Weights of a small GPT-style language model, trained from scratch on English Wikipedia.
Size: MLP 2304 SwiGLU, 58.3M parameters.
Architecture: LayerNorm before each block, no biases in attention or MLP, untied embeddings.
Training: a variant of Adam for these matrices, 683M tokens, 10416 steps.
MLP neurons of a small language model. Each row is named by its layer, matrix (down: output weights) and neuron, and shows model dimensions 0-191. Each number is 128 + 32 x the weight over its row's rms, rounded and kept within 0 to 255. Numbers have three digits each. A neuron's up and down rows have the sign that makes its largest values positive.
A block is one neuron, or neurons of one layer that tend to fire together. After each block is what it responds to, as a language model described it from the Wikipedia text at the highest values.

L2.down844:156155143154113118122107179152135156070098133103145088169162158107125054158148172135116159125183052146124150063169162155108102209092105111109114126094151122150109140071138142090116133134192197118098107075140129074060119111086093057169100145090146126126129174129120120125198106131149100168114140111121063096127152080102206145157093179118095102126090096066156114110132164066105157106127141096092124127201096122167103143147104099141098158091146072129108068111106161111113109117179125108073138082084139178122100143183123122123166046144157123194132058149127143108167150141177107108
L2.down985:182093158102126125117147144160149134090153168112105162146130092127173095141110138093139151151113113101220144141100094155134134129105109124140145169124094097102098132160151122143089147074165139113075136117113121120151082100137160162072131154153197190093126154098106126082168140122208109103183094153178097141179131141196114114125093114178137112119138095084081118118148089119118124168151103137141174197084165098154080129163108086081124097171075150083116129116093126154103126093125134101139102142130122117101132139160123092153152099128165139125125105100149174146150171139182163105
L2.down1111:126113135135190149099118129100193161124097158141110124124143102127134045125207132131092135153118132139172133130108112177081166134079088126148103120182178089110095121169111168108069129098167081088165183088128116127169129129172109155104047154141149109144150131138156083142109088099157076101159070147151128105126129154103147067087140125186144110134100108092116109127133093156137164123177146164085177145166099137114138155112132097142142164181171131131136170086111152119169124178202111129186088160057109153021102120129180092169150090079123149107104084114124082097134088088152118078
L2.down1938:106137156134136099169165080082030158141149131142114113146160119126123139126188138188100170114080063097198058115099182130093152157117109187173100104153090112110054170124099108147061106144115110095088121089115122099138180146198120085114060117206148116104133092118170098123158098182142070106148130098112134164122114114130107138178142109150158160118119144132124101067135121107152157101170107124107103096168174140159114194158114101128095138035083081117222140101130153104106125161168137123071148134053135163118152151110139148142089148110108103144146069156101124200134110137129114076
Description: Mid-acronym capital letters. Single capital letters continuing an acronym or abbreviation, such as IIT, U.S. in census citations, ALMT, N after degree signs; occasionally word-final pieces like Hits.

L4.down187:133126090141201094097120143123087102193167139101156133080184140133168084189136058115125125070094151180139174070157126141139159155107107126106160103100077116095136139125114108120154132177131061160117165081137132118126159145107147117142119131123147084148111148129156098161143140135132181155086154174175118130124165110161157141111123082148124098131142126132112108147164210097132137129151097108139134110162138087119100158143121081148112139164137169113133148162182172093138137097180171051107127089120078156169117098079120100092139120107150099117154088134184167146147123167082113173
Description: Word after a name. The first word or word piece right after a proper name or noun phrase, mostly as in cast lists (Ricky Kim as Alex) and def./defeated in tennis results, plus but, at.

L3.down229:118173166103092102115099133141115046159144122180135116160149096134106110088169146141129135052124101101167067139172119082083156133096145138166138136079117111176156169144169151115103134116091136179075114101131168141078103135171117111168102114144138182152172155124083121124171133205188138126124102125051103095096095145121165157121117115083201101196185182170164088137135153135135103144141161170147146088110175092128159103163054113142064137137135131110144178164139154140133091164156101114142156141179154155141190149131121116098096150132175129099107147131122153146115052131172149160
L3.down400:162168129161086075104153132205149020107105145090153120102168102101122142102163094090132111135137134073076092178150086189138130116117124080098127156103142131093087129145120118110132123156094115067068132188167117121138107117131097155149094131170080169174057205187176143101120090121131174120150094102137171147147144074156125130111123130148127137099125158135142113164114092118138083214057124128125140096076113130126097138154145154127093113120142101143129154116174146134123124172186159083119126131107133163177182148094150121144074157139141128167122188091041114132052114165100155128
L3.down475:143093149124143061109114119166161127139079133127083173182116112104122193148159089146090128077130057083138111078144136136126136139135177152116170134059103115061126142113139169109090117173159084138111122160119114171165124101137168097136130090154130146137109117131143081180138192131105133108164128139100112102143109134159133104121089135119085096087124156126109117106146176171142132097127118149113080125169106105141120134112080183090167162110150112096100112119084133152130110121132107097178105110064152115185134108132096206107076088161105081081153182109136139108096155113129130127
L3.down531:132182081180133166166151074180114182089182132148094102158143116132105196126117106152134119178088099092129141125095063140149167106175168109089100126193166133160088179161142096105130119193099110122100152102120115115124130145168127033106122094111106178129110132096134199141120176131144088098128149151108104129097084168107148150129156091113154122126115104080135095145106123149104064106154151121095151112097100106078100146133051099158174149193153146091100134124112108132124166194163128083119158153172116107110150139151086131127178091169144117143118124164160129171085147127094155177
L3.down556:140110149095139165119127144132133087136135038112132145130119071086144104166144111188122116121109185123128053083085127147131153141202122083141147146138179173123155109138125062127176101108124174121166139114163144184178135086105145132055139091111130088096171122087091089124166130105114109126137117157091071169097100133122189134150168111164152102092058124143088120142148096141094120156168087103093150175148113061120122078150093155135112134133107065122135128168130105140120092114056111117092136139080122123110163167153209120150135150128094113189112157143102138113147119099198177164
L3.down720:236133107129142140073173161155097134148133179103139147151076206135132153124115122104126119150152174078121149131205125143126060084081106090098115173101128147150114140091120146077157136116162160057129099153138136139149152121168096069115168138118105143106044137091132127125153110130053149074093060173080117181180086121129149091117161136114156141168145095124087124159145117152078083128071119117096079143097115143118133140143136146153107120154169100084124168114100157136122194115143179124105135128154183175163159095173098085118159095132201167107121142138104088135160064114097096150
L3.down1100:127092125141176160091148191131167106125122113134199084098160100111152176091117085079123161084139130101157089150122099083117106131111105117100125148120034104059131149080129120047177162155078180105179100179123114129141124149100113135102173136149135077167128138142129070079127146117101097082101087110097114144068096142153093094139186095095140146118070113116094110121101120209158110109153099116094068125120140138111138157123111080155154116094152100122126128095122155137121161061138195142155132111104117096113163158100155087170141121187132143121166086213157127126133104088090133114
L3.down1104:109111141119152166139124170156148150155209173162148145132165085122108125057043143094102204099103152172087128052039072120102120160115148148158087114120101106111086166119200154098113121172109170127161122146151096098137161064159090122133163149132090104128136119133111103090182098127135136113087147178139073165152081147110121123209172141110199134132110107111075171170133144125148133100148162132105131110062121151131126123152117167095182148136106137151155152125146187169071150190160160083166067156150047065139192110159149154098139145135179182140111121113142126102137126076155160109
L3.down1305:145076141136122174106148132115160165083189152082098187107069121149144131142114112152107158145083133134118103132101144124149148119153121142112182173111154084153161102099128159119155180169063090176119109101121113116177110227124120151143153137139098240101163142186120118137151099163117104137086135094170096120100111149154111119121078150127109182130125130160047130137162157146099146183138103092086152147093114167092152146164106129115101186146156128137129125143143087074134166117124112174113151152127133119200124112117152136055091133115140173125133122108148050219048052148103120079
L3.down1434:203153135191164159070094151143156115157160091105157135160106086169129145187182130199134101194125116138142129110128173153170153153158096124106141138120120117189088118142079085177096083164117045130142131134090129114176143171113111097152123167176068102098088153143126069137150098131072132140166184103125091106129141129097082160075170175093099168123084128093120154108123119198108109110171182026113120135189171098098091069110116140083155174052116144178113117152127148166133076172137147103042136073173126068169117100132142153133122090155077166188189131062099060136129149150107142096
L3.down1605:138124137160164136169111109124185185127115128113185117096103107108153159170182092159143121181149061117098146145133107145096093137125094144138121181101140073128112108113157082048118195126098198167136136087071067140104127138152108110143148101169144098103172157097117139129145117133108111114082102155106147141104123136091162145198129152136147108155125106118122129157127184056145085183124144146144144077121084064094109115103089177139102160140137086134056128097132133164137125177188072158117129121099153170145042123114143146122130130116108121104117085076126105147156109106125157128
L3.down1627:205144153129147148169105133150104130088145113102120099145108153136142101116180124161075124081185142129118133129174158136122116134181181113118104202109138068111173129096125113172173134121091116114124104099141162141130165149109172176116067130117153093095120073152097100157123121131127065159179149105162082130160164155142067120054167174127088156140121054135131202146134107152168098164134109149139176134159102107114107152119153092142146120117116160116103086116172153176116159088157153153100063047118194100099078149188125172157109138169153096101115077117136127165152066113096165159
L3.down1815:127108136102109092103084139109038140119126110213167175146137150120164118123063112140139147148072135110109109098154120115195163115180163131082140101116094142172162190087126142054100066145149120111163212162099123133123116133103091175148111151132189087105178177171128135127137153129144098125103134095129106148031100104099151106107137147078064135153108084086117136072155137137140085114094090072138061182144070132120107132115100186118177167102145108155137099148143118113118117137145098122101110157107185174175095144093116120124167096108132169117165138200087143113142133179171105132
L3.down1848:172096136151154151238144132229145107153119130145095157100059169109133089050124093124126143130111169110156195133073091109117129131084159125169109142112072108165119097135132157069122181090094124171146205151115051113097092158146130072091078074133107144070114130107126107115124108168104086121106104099121117109143101092129124107154155146101098182133075103145118162054087200165111109137092110155031094163144135173117151116154083191133090199076147139128135160166131103135089142088168186070172113159107132152152086117139119123108036153110094110136154099188125086145141148119178109149
L3.down2035:101123149122130138159125134124137151133135137172140130155116111111164150120084123219126119145149153084087123138120115104132124097141134116113154100117130103116158100116130112131101080174142138068127119193117153147116128130205116124160116122037105142069114146182086158182138111148120121121121131132171089102126090095087116125118210110090101132102160188114163119110164118187089107111115121176127086135119108178198121126103082118118173123056137136108125115165071102176057190121123103094086146106099178113124118146113140142118107134163125047103163070122062167187134127109109137145
L3.down2154:082156138069096138160136145179174137071090099133185171138128110134125112134123114152136142158140193161140098128107174141104160145157141107149141118094157132170091085114130123144154115162111103087173082118079141141177169130157095128131075105136120170112140155158172150090137160113125152107119094108131137156155122168158118118056159105153086156084097079148056137139189117149173127067124117172177107104184153145128121106092172133121140166140102129167130134119187081143131090129153093134039091144143182107095145090138110155104105095149114115067086133137165155113130176127130142136
Description: Token right after a name. Copula or linking word right after a full name or title: is/was opening an article's first sentence, or as in cast lists.

L2.down313:157117151202163104102135094093126130121119121195184159143099100093139150151113144170134127116186134130111129218167099118103153079171123076116097116138086073121121073107144157114154091082126120119093055117126094108166113136204147112160087102082095110073146088104099089097122177163096132110156132094117138149114149129113170129203136143142113155122140143113139123078136118075053124123159108152114094175074120124103125125104068177121122129113071086131081103158114033152146119110075194118152167189144152142133100116109174127115163135119123140106112089130115155076132101107144164160
L2.down978:130196101155133137136161113184205172168116164132152088174116135138153112169173155098113167100143136104139148168074131175114058149156169126141137115155076100134116145196122104179154173222087124155129086208082071156131128138098146088123149119064129135138208173098111147166140111142113132100139075115120128178154133117130189123138070141142148132064126162152078126162130138033148073106220119119176029097130136133138116162134065134159149097100122083133084117153162119104130122078106089168133180132142111101194156095070077169146160082101130077067189162163137147131093146129130072122
L2.down1505:104142104110161094106162122065061162101103158183102196153086209158135182150116071152165159039108100097175173081078109131138123146166191127116111101131124135119133143108074150102076153143164176076159154128120143136146072165113054113145112165152126102098109155144136096175131112084097116104135138107130106181155141071040172156144173108138039152130102154127158149122117128046096124124183135152150099138136063108075172161151159103179129119123173111152079120116143146112137154153168158100151166115094157148090159163169158077082148131153153139061092140123086131071133131119131078080
L2.down1980:156115163154125115132106074122168142094142174125161137109100171073182120162117124116158095169139191097157159133155091168113142231141149101172118196150100073121128115132157139133140165133139132087123151118169106123152124121097142099136105135115116135171158129107126078115076145155115106122115134154146152088128152179175171076157135160157107171121122058084068158115129119110039127122141136131141097142101116081107092095143086177199203116130131112128100086176144138190173196103097153076126100135172151154155121140069097179128201128213193178133118096130099120103155060145152086166
Description: Cast-list "as". The word "as" between an actor's name and their role in film or TV cast lists, plus "son" in "is the son of" biographies.

L4.down272:136143098089183113131162165145159110126147132149147149114085132079132088149160144117176076109163069168160133097112143173118175110084137138092126138148098153088119093109129060099139162137139170141139146096094110096155065094171109090124123123178208181083126096171137147110096105106120173125136037005090148051181212119083157118065119102151142139169142090110124116182193094141161169166128164112107153067109153150086107150183187086137099081094134086105168149153118119149150108132114098178191129137149130078087136105129170130140129098200136135127171137107110093173148138107100083108
Description: Acronym continuation letters. Later capital-letter pieces inside all-caps acronyms, often in parentheses after a spelled-out name, such as CC-P, DM-Z, NSDA-P; occasionally mid-number digits.

L3.down29:184158116061116108129118176108152134127133135131199084186125070161135177162123167157138145156175100117124169146107136167156146133130173104100117116156132113140147135177071128106126199130123113115065109083171145109117107095126164101101181058070128105116159090102121125137193167154148127088114117159092162180174057163129085115162114160083166063122146174100194093172140108129136183181101092209114077175150116142172186108098077149128124103142086147121089115104153100169100164133197161186134113114148182146168146165110141122088133129143162139070161072118078088116098171176141137144
L3.down153:102110126151142121130187125113121148084120102082138142148098081117130132147096070057063149125178165129138169140103135143135134074137139160085107165136123135109116137180127091176156096151137119133189138144162159176090133140157110116151144165091138121117190141060186138137066129102108158113146156149184099147185186093116112188064120124121110093134085104140129087205100096092094147111156134097197105164170145072196152167125152159181122158105116083095150117103129164166112139170122137209148173146146123127146173152140123181075149157136096171145129117187074125138154113149152148200
L3.down201:121096147128105125193175152189098099141172141130078163083166124143112135150188101142157098095150106169085145127107144125143098147158143109127095049186187068115137076169078135130123156140136147110127134131112143092099111144154134089123131115125123161138193122116097085178149101057114152154135082120110116102104136088126115108137141092152161130117145152099107119107188148129126101186173172145099138126093146137144108144147205052151150131121161128087165153081097088087191122145133165094105189113114173163099186168148080120135170153130065117139154093090130117125153111120074124187
L3.down629:155091126109141136156111139123160079135147116118172161124108117077130103138104108155131113188158080086157127079127162131087152125147129050169100133215116163133122180150098129131123154093126149159147133130131126086068130118154143118106191110070159140114116077062159100140167142109063112127087123116139125073113190131135158135136139132249154116111104115089134073125138170096090169103165126092075116180137112113152149116158142084094142105124119111118120120147142128142101134090176129086172091126084161182175100166132136145155165105218098105149128038124119179112218096128116119096
L3.down654:110128123145145120119128106161108123092169088124125088114150090144149116100140072179126116060178170152145156163112137157061172147133134089095117186177095160104090092137134120123148149093086187175116113086070143076141088153155182056107129100074157113091164133088098188087107153112172141116142147102119125200150157145146175157192103129162119079085150111113162147201085110061087097095091104082081076156072093139044118100131122147125130098121124082150154122159136153130155149090157108128175059148132126185166124135190165094169126155100155072209103059122120153093170154150121161120
L3.down778:211087118097126096144123095113074062113130158102120157130099090115120100138158069186113109130113130082110129110064116104130083074077111087147125128098132141111150135221147141092155156112105107103125164173125144099071134094141117134172129106130149111142169114134137146137123148115159088118143131147150136098129195137082103128173098108143222088127155171073130180126133124088075083182143083107103111141121110071083139183131108105148113113089163086118148099152112148123122185113174149094163084111089149121191150189134179156124107154193210087188139125134145154088128094128155140113
L3.down822:154083086068111101154107134063154140150191177100088121095195131208107130115140131117119062114125147137134138157127142196152169066150099107068142125185131151128178070169130137126133090124069149158187137127103108114161136047126103156148140173094122118124125142160088112197089105115174111134096169109154111144085161101135127135107116151068160118127164123149158108162113130095116073095164105122146157168103123148205054203084169122153078062139091101121112132134177118143120115193141120134166125132096165106148127116113151170108130103069140219126149167146088152134121134127107147123
L3.down845:077114123130114107163151123172144136119116138111099088155081070036133125139129094161096117154138136145112096174118137124116126126176104088170115091158089138107068096125164066098166142098093192152196091150151110121133052162145109096119145115157106147114119095078156155151114135165151135195142074088061203097179150142104175136128131124133204144179020155091104126091134065141156078136090104149062106146126115181113097109143143096122157151091088109154167130049117068116143192112122128137155125105122188137125123118142199101174100107175095124148134118091167100174157100122130171180
L3.down847:123132170112188083185130132134131158130187126104157120066135176052058119155107114121170121100103158150077141145136129144176115179141115150166043148137120102157145097093168155109103067149111106088169169149065116199195107104076082179125097111165170137091113141105115088125129089120119156104102099064120146120128149109083202087122141102146121126102174065143115131128221145111153094119079154145169150151168208088148139090146124157204127164145104161132178111189089086094141091150181094114126145106190125143054093144080159083158130164143154088119113138124139098163148137152100136093
L3.down998:126114073107119164155223129129156110127099103119082141122083157113156044130123161170103061120153170089129093150048125092095109133125105127212195106109171180131128182143136134084180159139125113119133186156180126133146163119112119100131144109085128064108147151136072103116125135173096127107176082167135121073137149122178186126140119091162133133158088181119066119101097141062142129123133093115104116082218166155121098093098141122088101096082102127120097098117096132110100123126109135162136119125129155115183115070097108094089059131092076095149175081093126174206173099172144108196
L3.down1036:133129114135139110172088152085172178105105172118142074051155107144125195146143127104140129137082095141119049118150171152083135154187130092092114085145143179132159094142138144175178177100037116144157108118139164128114101138158101156130170138169075172137081116158180096122139165088139081133129040077158100147133133156187108177125141088082155135124167125107190100095130113141135072086100102167139116140161148131116100076206174121107073113065224104102150117073131111073104142086137144146145092101120134144125201121116110141159113037155092119158150120149128089111141115072100094153
L3.down1161:154123130156155146137151104151097120113125109050201191095157126124162147155122124196145118185132130142119151172109130099144114122098189121158137071120123118079077123141118115092113100110133131120132124108126116090087112119092136144133148083134113149103119120137189108144084139196155142139105156126135098083090165096136128122083125115159149141173081073129095167089117115111173103210148137129103154135068125106142136175213147075199107177110091108083148111222091182049135133107183096110129153122166127112124118093123058124135081086115092133136091174114098115133136084148091110120
L3.down1277:101106124093127101112090094149135145092108183112117124137175156124082100094122077131100117125107087120123141106126087110108155121106115169139123142084141226134123194212136095105125096063072095128138135143127137146130117089112139128098075210106198185171073118125148159103067185109116126162091125157138117154111118131153138156096114147153131108101173129116132090116108091145154093122085043123153125113144143156163068180087101130130137114098122094093082137119097147147112059094146100159171156159155060109135123064112126100105099162162079112123116091182144204144125128171140158108
L3.down1439:115137120149158150121102212105070138128084087106097113153103096156110121115145123093108155113153085115173209151158073111157090092190120103123142089105177192149124147095120124177150136102067132132182120079136109169120123159168096148158148189105063159126106147119107200165143101167059147104176051131166112131144120138114135114166071103111141145128130079093100173106127159120141087163137070123118137134124170124150158071188154128162151138134128140151084138106153133125153218098142145166174119124114141170120086119152233123103086092058104126149167079183128149164060111115123125092
L3.down1949:126146111173159084136101116093140100107136116122064128124183159111113131168103186151102144143141127096075088119154149113124100166130106119095166102110090141120084136102124139179094124132091114081081128120071082157140148153153127179156159107121119184168082160129115152140113100119083121145103120127159138105143147137173110138127128086150093136158176138148092152171124159156155104162158106128118110182117130160126095101178150166119116197132096136135136141169116148115104117173129151136181164170155148148143126119165179138158089107108155150117107130103164128101127101090171144112
L3.down2229:234124145173155062129091143193129136114084123123174136140110142114093162162128123160171165158133100143144151141080132051072165205159140133133092126080137145181149082110145153079131115121135110092152147086177082213085094148188124125157089111087183139135060092092075136143164145103138103137133093160098144152065095107071142160155135105167136162116129156109186123110099121118145085158139091130112155136081150177161160106075147137158099171145205089111109158132158115113153148156150129085141068125135110180163119091114142147113095151173062111111160148126102109164141140139119154084
Description: Continuation after capital-letter piece. Second word piece right after a split capital initial, mostly country codes or abbreviations in lists and sports tables, e.g. UK-R, P-fc, CE-T.

L4.down1298:138124135075120133101107134130133092080187133119124125132135115161073176098151066095145115172177111137120130157060082128132143170134176131153123120097146130150205073112122088118111113143122124122104136150149164166122163184144033141128123086114147129089146166068115146127089113119125128069082160161115107084099122093108121103085131135152073139131138112196142124133107140127174130147129115156100124134130157089177122149082201127161103198101132142085167108097138124138111117114127121112164081090139170150140139129140171123108135155144142112194117131119146165147115066086096125133
Description: Word completion after short prefixes. Word-piece tokens completing a word begun by a one- or two-letter fragment, mostly b, B, H, Ne, or St., as in b-eta, Ben-in, St. Louis, largely in tables and lists; also season in headings.

L2.down285:101152144136136089092181140139134122070114143133156111122146143145137074124114071168056147170125146060164128074162107161097140118149064148131147114110112170127181145108090150121125111135168110113120116165166133095111083133135148156026161148112129099084150159137146146132085135114143084118076112152142115117156134058112085164161177164105138147094165136130144091134151091156132093149096157149103106143066059129133169177144114167065120179088083136137120175165149118089128114127136155141132105163124119172125118091126161190224146121137102132123053159067143125077091112091122124129
L2.down728:145152121108180108115193102117149105178114135107139080120148174112174053170182092150116129146089061095156117104140142072110132145134106170092086085141117115090119175085174112118086124186107133157142126163149038179117128081137101152145080077084142142178116118123208103121110177091161136196181102123111170171075136108115149132112131080064128160175076140139114140134124173134138124123161154129112121146149149148106142092120160127130120122100157104164127169107165132088091121169154121109108107128099107157093145111094132133128038117115089183110119144116168151123134120136137067140
L2.down1551:144122113128107159134149121172141109110139115072098080111082077172107182122054145177149206184095114135122155115169040098133142218134144130140180107091147117073102115111167176144161103153095136160130110112143156101087150113150143146115089101148167091121143180145102129076080105128140189105123122138190067151139099139081154119111090127168092092168181163132138142058078122136176126168140082110149116127156128128158138132136163136108166153126165142117161125149105120121158141124192092134119108149116063179110136165093156116149122116141096100095148174137165117120116167095120122102
L2.down1756:092101158083150151174177140168121137105129093093113106190158162141186125138168173091099153104085106148121126119168142119130170116097146179172123079106115170184097141146130128094099120134159142144128124187083133138148134098130091113056127116149159082065097158121165132134081121130076124082058166158181127145103092123169085110054147152054170133053151118156156181136163100110148126098137099113112164118158085122092125136094091120147101053143120163144154148143157104086103081053116101112078145163145150119108106189130126141128131081107085076055123175095136128110141150077061163115
Description: Mid-word name continuations. Second word pieces of proper names and compounds, mostly in tables and results lists (S-al-ernitana, B-urn-ley), plus possessive apostrophe-s (Women's, People's).

L3.down194:136094102131164142079137160155147080105107136067142122111122156146155123149170098136124143075137112082163144163124152097150100145129072156120121153133195150209167137176154117089132141139083139138080088120161126181129139143104146059105173083130151121166132114147145094060155168147181116151097169138089139115148114161175110142150127112065119154119183114101100137097110183151100092154138153137151140080081089072111073142090132183177146118114120108163137133115160108141112124154194157156120088136177129208141127072141087127122127108110079167101162114111074087144085107145129206106
L3.down315:072165161086129122123139180118122142173159111100128148072097136117125072037108146204133089128065115194140145124116102060137153134147136159144128103134174122115126113118141125186158137095124104154095136128130179137116102062135092130117103065072129114140163153190115077094096116088201109124113141074143167164135099185143140136156030160036121114146128116154164098135042096137107120166125125140102139111145099135161124171120136113149100198132082135118112187147158139067114083147133169118084100083186086124161127121101119135142103127085184144150151164098135157167128129142095101110
L3.down323:086127099129162192118129152189148181113126099092185096159095141142144119216130107131100143131184126104079146136099126137124134146126118077121085106120137056119106123161099042174111150136147136209145114145151149074128108169101158127118145131127114176130103112134096116195151149110146092151174190135175094154120137130114204148175108119104153123142092137088168057123089101048161191091182134102104104088097100132138099232083122058149124116098164160150153150140132110131167152125170121118145123103181128072119136186120124171101175118147120094086173075097144148124113111118170153056
L3.down410:174113133130128137113136157162104132115113138129129092157063103135165106113103108171120154157088119070180166189132108150116123117123143197161104123105144162121107087144109126121122049117119114151115110068125074156123144110118139146120079146161126054126086113119088103108154117131155089105162133132171093134134135105127176129146125082085107175103104143110089052148059068164109165120160142177135105179112151128072130149107134188125156098093124157078140110153139145097150074068167125166128146145168107138129099145093145125203141070135113107070165154151106177158155143121168116168
L3.down519:071117103168159182112147123093161135138101098176152096117115148110156122151168147117147070074132210063159127136159118158144096101118145124121065112104125156112149116151132143117120124120157157044109143134083047154127176115105111183164104147090144143102105114112079140118111116168068125078139155165137122143133077172132143171089189132117124118160109141074093117121121165161173107110147108162155102149102140150073125157074147084110112132142077124170154139138112105116087133151091087145149128161181160135154165147113141126054138123104163111136138155123145107145102094112130134170
L3.down575:126078126102156140157118146188193161069075170082152133137073151077173096073136095094106158119128157178109138126126154077092090116161118125063149139091089138150087113115134104137096088112116130142137147124119196113142114068151111137150111101150140139115079166149136139082089121077098102150123118177134121164127158136099116140147160109162116118076075104106163126081156047101125096109125141143178159189109167109147126146141141152082097200124096123122128144158185091077157155156069144131109145169109158065101161098161165163119108145078204150136086092191141200180181115146152112126
L3.down622:115134121098143151150078090103135167101116159106176121118124109087125079141188100081101169156161109131156103108119179152132128141118136107162055087174125079188175098111124125079103094096148153115063127045140123122132124099136101130152125149214174086158155117111105145162086123108106111086143145158129078131137189113123133137100179166073205110150128111135114128116148188139149189111148169156112202126123175096178126114123089193114079152143128114103161107159181158093084090136114079107125110211146093161123139168090182082122039146090061106169138109096125151129105115154105143132
L3.down776:127138047118080171121109071190117191155112124062091124108144123178094128147115087167151151103166140156115165147123118149110120123154114154093152118100154123154181162120152131066152155113142116087129120178141137091093103132134187144105117218064116143128136128141103067108130186132164127117104175196153126118121133096129187185174159118129117149109151158132107124131039117116158101148168090138158125096076165096119157142168162100136158160116070184162106091183095128129124089128145105149096161106134137153149102162150103131059084096100127072156175165134107093109109110157129112124
L3.down796:059070110131111116178113123180130160152098156105129120136122143130085138122108124147156116064151178096210132108091143103091134099117133203125104093123113092140105092091152106156132169111090099149128137054141076110167173080094161148119171091148160130140127110142120117123126121129099137169225083114116093131098107125121146142135200061194117113153119061119097155194119133187108183113116124136108172125147159160109110104110098162200146169117165069096122046157162095157180097140182119138144163172168106185115171085139127132113142172063152171083177133137085102137126067123126144130
L3.down1092:099084125180070196113133120082121158096079161102184130112090132198184096121163170098107192141095161074169118070124119120188111209167078165126159123131145074084178146122122132105157099163084147116140147136121086105079131139089114191136073164089118125181103191113118145175108141089124131150108159160174098110123095150119142099088197099073140072158128206072136146115150136067152156117129172133101169161159156123137158123118138175135110084088156135123106124100115098107132116198174144175126127118151133157075123131073120130197083130144166142180089154085119164111103164118138062171
L3.down1225:126126140129150096158126106109150098104161136137125138086179140070104073105133173207129138138091124099174154134113109139153109135071134130085108140113087185089117136122154062096138095175133087094128156176156093178163082149093133151094153131159179191115132065106145120132113130137130070107103117118111109122103091105190143143143116107095151095166105070152116096153157078090164106111055113153058187163127153174092102155129155112157157116118144190131128117186135096141134121091126137099153090158098074155124120151107168120145188113187129138109117121121140125090154140128108088135
L3.down1365:145120079180165157134135129141160107185163108120149107157123154128075077112103136144112138089114106188108153158159206117126133180111122118119188148111143128154092142193123136112117126109057116146146224070125114107060166191170146116184070085089175143166112095093179106076138156069198126129082122147112125097133205076081145157152149116104134124134138135163088087163103142136123093134136138149167123097135190160114146103120143122141177164144083153091122101201163156163098121168122125110071140143216047146102126169115155096189117154109168135117139202129161103130119134071182090131
L3.down1549:177077144120098128131118097139123128094093097109145121147076085138119168147143116127059097119136096139161132142089145149148115186156145154085079057136139149177036164158171105098127144083110115108162129094131125118129142122106154135141092113199128158136086084100119118097165095089165117178161142137158127142168130094147102113112102146155111177122106134163124130117083116165122121184137123222131110189126144124130116167069086180157176112109076111137110135107121127149085148093069085107104122094074224148119104144142132056124095074139143128142161115149136147070139168112201130104
L3.down1643:157175098108124178169148076068167138109192101109077179115152114059149097125088150153150142142125125103055193178095113163167125135147135121123146166098149115084092127132095101156153162107156164081158076132112066051096064111137100111087106124111178171068143100122095128140113112142119079184124108113093180072109176127173129088126099146119111133134148105119108160117109137072076187124138121159102116094175101102139121126170161053087179123155125135120112155120113153123160130126125108140166128137168131138179091154158141156129148178100158069143098091145137133138170099131126132033
L3.down1661:094149090058136161132143165132104180083020067088148144108151100159122083100148056164112097119113177114102138169140184126057114102124094084135162123155132137104117077131152119111189161108159133111130145116163139084162136127130101073098113107124128134143194135127114151115112162120177138108139152171123092096149134174110139074123135151149145114176112155133162134170116128196138175109149113122085114216148109142150135130110197122186158096081143159121166117107138134162125133128153104146157201156152151113098163145156185137074106077165119194129104118202125070145169071142075133118
L3.down1881:101132071089087121119155150096136124139204074180165094094134109102100091109155152141105138137112142117111076157153103158124136059138160153164072135161124098113122146118100100162121194116141131131114109125150174135084120159144153143186155128118094115144074095146126151145132129084139144104134098087083127110149137125100089103130119092151116142169064142156131123150150129134149069158092111127128085168137090086135087149102144141190140131170123209188114142164107069100128169120110159154151110128188121154104108122108118110201131153148079151154113095120104122085112143072121142139
Description: Word piece after B. The second piece of a word split after its first letter, usually B or b, as in b-ond, B-ey-ond, B-as-eball, b-ent.